python train.py --d_mlp=1920 --positions="learned" --parallel_block=false --init_std_down=0.00491 --lr=0.012 --beta1=0.93 --warmup_steps=200 --final_lr_fraction=0.02 --seq_len=512 --doc_mask=true --train_tokens=470300000
MLP neurons of a small language model. Each row is named by its layer, matrix (down: output weights) and neuron, and shows model dimensions 0-255. Each number is 500 + 40 x the weight over its row's rms, rounded and kept within 0 to 999. Numbers have three digits each.
Before each neuron's rows, "raises" lists the tokens whose logits its output raises most directly, leaving later layers aside.

raises: "ters", "ces", "no", "s", "ted"
L5.down1011:497554576495536529468564520485567470514489579470484481491486462438455514522502531531519509470574412444528425564489530427505484433512585550444428470534511492461529489546542561464447566471463524580501468549434425487559417503479471571517533467478520508476519482509523484456560439480534469503533496505529514532531556492392477517524488535493505422495499513466481521469546499466494459494460552545446479548443471538545466477520429369509525533515538542521474495501506480478463488462513513540571425529509562470449482488474464579515568460472536534446472429400449466514433500556488499493490532456530566542439491508542523501497489492475495490531541466501531456555487552541542481434527528578538548463519479459428438461498503567473479489443500502532557524511552519431479494493543520

raises: "icts", "urpose", "ool", "hi", "pen"
L7.down1780:538534462496509544522480424566426507471503483522500516484443482505454520496497421513471396544495536493583462521491557479503425484451512511437505515485548475481583426504448502544519495454507507457565465484397454475516525562549459428500501555472472502469558506519566532558558503530496548551517519522515458523500544532472479439489507544496555461527523410488547510472584436445457480510529507467397461532565500576444435458492521523499409539430456557549458492477500503521432566509442529491547497484565445480480541502458473510528441511498520430462491474586466491509513567457479525514466518482547498466506592456468443486522508462512427486549477614552477484502534487547522520460429522506547487477527407411512504503560500520535492521472489566471518579513539485485502533517513486

raises: " June ", " September ", " August ", " November ", " July "
L7.down1795:518548433549444545498446457498519462526523492502520473587506473439433523502520505526480588483514485443473533462544495427472535491536429437431454375532518518543442457530546509497440527478448528503479469534476533492467485517423527462519477518538462568567520524496498537505544455550435547504458562460506489523450484509472551498547483472528492474543495489491552480526481515535505484613464516456476444517506447526469482470504447437476519506489573478514575539482498485457539497496471490484479506557480529494501496506435449571548467548481494431520461539542554514506406492518530518542533518503407499461520510528473567525581560471507509583533516438513471429494488569536545457529512455480454508533439478511498499510518445526490475514580492509446442519379492450422536512503494461

raises: "stone", "way", "force", "road", "way."
L5.down1681:492484462557486451483436564504491553539480569505471527540451505526496558505468479494467488525499470502494549445515516539522578511496533458533413482512469497475509491470515502540519521556517470527436496494511377512532456537556455568494436486474449453472397427509525480526537513470532482498440465457536515474509511418417509461404492471539435527579531454550503496505493450492540395506512501511535486433509519506477550442493429534428563466500474446490537465504529461531534490549585568598527462525488540465448464546536506513548517482521490485495490494516480494448495483525474525531467501416535488465511501505549550500522545445486490532506559432560529602517449545485441558509557449477470520483583455500536541554518530530479541501454493533565502455541497458494492524473477441

raises: " which", " whom", " which the", " whose", " that is"
L5.down1406:411565572470570479473546528522508464497518514507519466483482496529507518415517517501528532512538531499453536511482462460473462490514539449543477558520484499490479490516478492482401536379550532486496552488488542583511460568444558457496507493524517462503523521516513525451510574502465476461514457536462531481454546557474482541452460498498491474495529517441506563472461458485468498525466469523534485499524532487468432484500510513509563429534542539470521481474601513532508525523552500517549520457474506511521475455482517464461557576423516475456543496490526523534455478520510476550476515545448498499496439485506426468440550509448479519523576509541488523491502482574506505572499563504525500530449544490559518518509466469451458539470501566418498521521582399530471543552542594

raises: "th", "-the", "nd", "ters", "th |"
L7.down76:522516532502564534546468494500483499517519420548394498543457561499463441466495488509472493460566505491547472584534481533473429491529484482448511429501494475467538510526491528450517447458446563498521539464574497519520472499460575499485501407500515478512457501412539511477537535470492428531503516476521430536495490513495562523492541528551438462501496421573526575464502593498458468514459507553551508495456492481487540443531478486509483545532495447419464489507529568441517389428524539499447456459581527482477548487525467525478505545507468531439538433522458482477533410501612583489535517491503565600489543505531491515435487464472497520505504499533537522531471550470463436524518561538452542517471519512499488514461482482412531504547520533585465469564475522460519582567539465

raises: " to the east", " to the south", " to the west", " west", "rance"
L7.down1011:495466522470539435463591535470508496521480463454480532494484552550458489494498548476561471488624522473525485523463441508488475536532536390478540489459486504473539465544513503460507564530482588381478526512550493565515495501479547443499516457524546530433516451536406503508546488487554470522474569532523462571479413527448545473509476554447509494437521471550607496511489525442498474488498516486514545461441498598507516498463484491538505458461463524496528501426625521514458519542527391439508547476529531515493445478518447486491583548503467613485475484486392549450483554481549545566572521529464497519485509434483541474533499469495537455520513513497527549581494549582507479527457535462492487477539518514462567464493462521392465556462444436470466507492494523455495505455552487

raises: " May", " June", " January ", " June ", " September "
L7.down47:492550510521512493515540522470463478460530512485509630459431492485577544534528429441488553512545493481498507452399520505557500619520448444473467529475509501525468450508420520458510441535540498499483524506547473561540533512535545494534468525446559494466500525452453486484570500445552555573450484404458432483468428566531568458475506515535456488519511492452494490482487554550475493501517463460472499539482541527479548517460524508499457511477474489522504441482492486405522526421465499496497493455520499534584546484548513449459544567526540450468554528499565454494499495540493555507578491528509489546467398487468514462530524473451508550437513464485511527527540544513540514490463469532493441457472493489426517363539458555461520453515426500453506488498501485459452539544494497

raises: " | Nominated |  |", " | Opponent", " Capacity", " II |", " | Rating |"
L7.down1752:521502508465551557587549478530501487501493500422473486448488513523487515444461478533431579426520521512525473507501503462486578482456525526533479505463506510487469503504541517535507532513447502491412531481489510477509531507505492489537494578489586511463496490476468481480495496535553485519485504508545553475497504499503489506493505512510552471561492504512532547434487475533465450477516431556497527499573468550487510562509562549480434489479510483436620508382463564571552470457467498472513522465532511421588494556538467561480572425523447455518490524520458508567472478479595439527457474472499485579479586486491484472492516514577548475481562468438472496487477547505474538604469475386479582502458408499478524548513475515476472480439507499473466596509588525505492527465568521

raises: " | Ref.", " | Date", " | Location", " | Name", " | Score"
L5.down1049:517569504471512495544540533461463550602542542495499513489515501574430510468495472424492474468596492525501483510461478591490526528479497510551521525553468515473456401453466483479515466473490559455528572457496576562515458456493517529482425494459532471491471473544506503484535541507501471506389539440520557461468542498536511521457569567444514530515498574470480569465491564381506511558561504499542505467463569567541488504500491445527506561508525458548468507520524503556459508454501409445444440561484459484546567511474558538486429482520474424513510439516616484545470470519411511487530466448559506567452564493490508514506491501513504459509549507499509467430514494501484501423463445481513536530562550536486489479523478477437482467466479500489563527482525591530504497547489530

raises: "ones", "one", "one.", " end", "ione"
L7.down1559:460557553446514504443549490513488459469418475539442503528479460534462492500512505488490520527475461532547534446580438572485581453451491516559543536506552492491468497466527503578445519487555473456473428517493525466520530471507505523512479540589476557518608561531509481565460479467480485470421451502495517545565548519485522533484527564516446516526512474568514513553428554558488554462451541536497454495601478511495487544568518526542477515457607526409497561463453523435503460539527484471475500503481473552500501453473481395491501547521511504497546481446410435557459490575520511506453522520499453524544494499440564449447498511507416454452416532510483447524494530476514537481486469491456522483509481467543549519485553552500465508506543504528434433476540517477465447480546479

raises: " English", " languages", " language", " culture", " literature"
L7.down1904:499455522517531521511446503510506512533511465459523546526519539494548448449484500530536444522492528544550473563478533423537451444521526481480381517554483539602528488491490473519477492565561497481446459555508471482462454497491520541477558421476525520440531460526480460497480499518496492499517559540435466390502514497440530503488571521460485511417465528498476473580455517554437486581485460503477550527514545507477519515494566522504486450529485481482450543467520483558488532515464474481528462462536532459447407514552444575512549517499499450591481453532549519499507622472541541515475484508511462513463549532562598540546449450455478481451503431546452539429535496471489436501451462497508484512510562567564490518476423524547509492521560503486447471504435523449474538454607406

raises: "rd", "nd", "st", "th", "th; "
L7.down1493:495502502542528502522523445515483485486530485520548537441420470559477454525534466480497493455469489498484476504539419521475472487591451511516529575444460425426486551458546523560496555423511490465534526490516575593446484550513474520440464528549468496465510463551455484509553541449439589513521519438511506463500487501537463500507471569559519496497565448640472510552523488459503498556537481498432433555496410520524502450542491520422474525446490466438498474593526509446469458504475467514487462462527492517488475496417467507544526496455527514549492490537481496573487480469473510523502546533492503492506482505522487474527499496455501459497483471478553446461550479447503466560529504545554506477449520532429485501608535510499459463574538434519432610564443474509455528518478542

raises: " | Rank", " Rank", " | Notes |", " | Ref.", " | Name"
L7.down1451:482554480479492502520521533512490518611521491502484543493495485542453540456490472419470459475608500508527461479506533509504511482479505465555560538529520506497465441401491449449527480498437511467502550461454530503476498485499497518492460478464513559468436486529526503522553582518517503468402560485498529469421560500545536475454556533461487486546503549520475579504500564392495526547560506453512513476483550563566540509487521455533521544556567429571459480526505514540458496461517389465442441566456478472534541514470528568511436495549520420461477489522569506535426452495382500472495466448515470574445582539490539515518537475519488468495517512491509491439535511527481508480464477494482536534618561494526496478496471477429468494504500483466531545512543521524512485517512494

raises: "- Born:", "- Sh", "- V", "- S", "- R"
L5.down31:475504515545572489515525539520515456440478446530480458512542448468594547493485475501494507506473526526493464546437518504511490474493463469491501325507489516526487574463481536563557502527457485560400542477486474555473505521509529472563459519492529498530537456525505551495484466544547478450561530455468511436532563498569470531474484567507470507514543455509458514439508507564522452519566497428504556490520477526439475524485404399463448525530482516498518470524397501558494495486528476477580432521462471478444545527528497491508536501427519456454541554548445566559545497463515528557485516529511518558509441506514483472482559499459513500507549509536419526532504510426525558453448480518520483394551443527462543424518465487509488515528504467450550479513492483508558446440499531

raises: "burn", "ray", "back", "cz", "de"
L7.down1915:530501457552537538487471556460437475429509552493506537560428470494518471461502463496494500490525492518523535475597524572494514486473487459452501460612514568418522491499420538503482535468527473525452547472485550508509451470475465550513568519514500528522415465463544493535488541490515513571519486467526502473508452459464462477474450565461526480615477509572546495497524513424490555486493503553487504507464482517562463442492498494430496458502501464503543527525488528523499458510509494505523529489480573609627470514521553530567498496440524408498504552484450462549566489480533536463504504509534513513514535409520472496544498498482496545456484457564524495568424508464491486514537519490475442527527598512505503491467503565508536491454499525500412507531457497568531511533472525

raises: "ed the", " the second", "ed her", "ed his", " the m"
L7.down186:465545509518535473443512533476548504526502471427508466493518444446509531445572430516542499514526505528449475550513538524492516430532507508463442452538543483485492467526492491417599484456522555489477464454573554479508555484422517510548455503494486487507504556500441500472450496535549446457552557547509510492491465521451487491460473474512500465479583552581520488508465492469514549451462470525531466484500476501434528459514539546527542504500522458501606523484488521455509474495442574505465438448488559448488439550539582535490493553517502442515549513497456560492522549497476512446525507580554491474507480386490479531471520516450575481492502591481473522487493528451507489480485538497437564557434468529462514492507431479512505551511630460445509491495519480459497464527480498

raises: "ously", "on ", "on |  |", "on (", "ic and"
L5.down1440:496485461444520536480519433454548568545508556463518580490463485505538532449493492497541426534428504473442459543538497427463458442506521539515522545479397580506533470525513492474453550490464482510511521519565569522526533535498509491451478478541504523473421527447476509447507516588495488472432463442512459481550486476547521467576526516502541467513515462536477449491549483573504592462558519411507526509481486527454466512535494523456509499533607525498515452522492494494514537502570556451570500549443483495500492495594509451528491479558510523482513456450443481495534556479519499539433520454513518577514462508543496478414550562436501475476547566540488468569568513516459531524417496564566526553495536549467467432500562546470472438494423456446501456490449452559515521546491541

raises: " daughter", " divor", " sister", " couple", "- Children: "
L7.down335:524464516453433453474529485502528420456507504466506451489529468514490525582481449472572428473538471548538492394512502528560549557563462516555529545530484516536530483521428522525455494553441463499541485475519483507520443511532578546441470550466490514550470535493542439480529483452521541585573511448502539409455484527495458472495482515441560586471505461511498549500432411498453500558529516539482552486543500518540501549444441542501451473501491517429535515425519524487501507504442514433531538410557534458501455493444456574497495511482495473481497516488484508478452485500418508554488486516519538465489524533551522432546561512504444491467521494456486489568552482482458535563496465437492444470503446528485495468538570538504567489540565501469526495519501530534441532530463534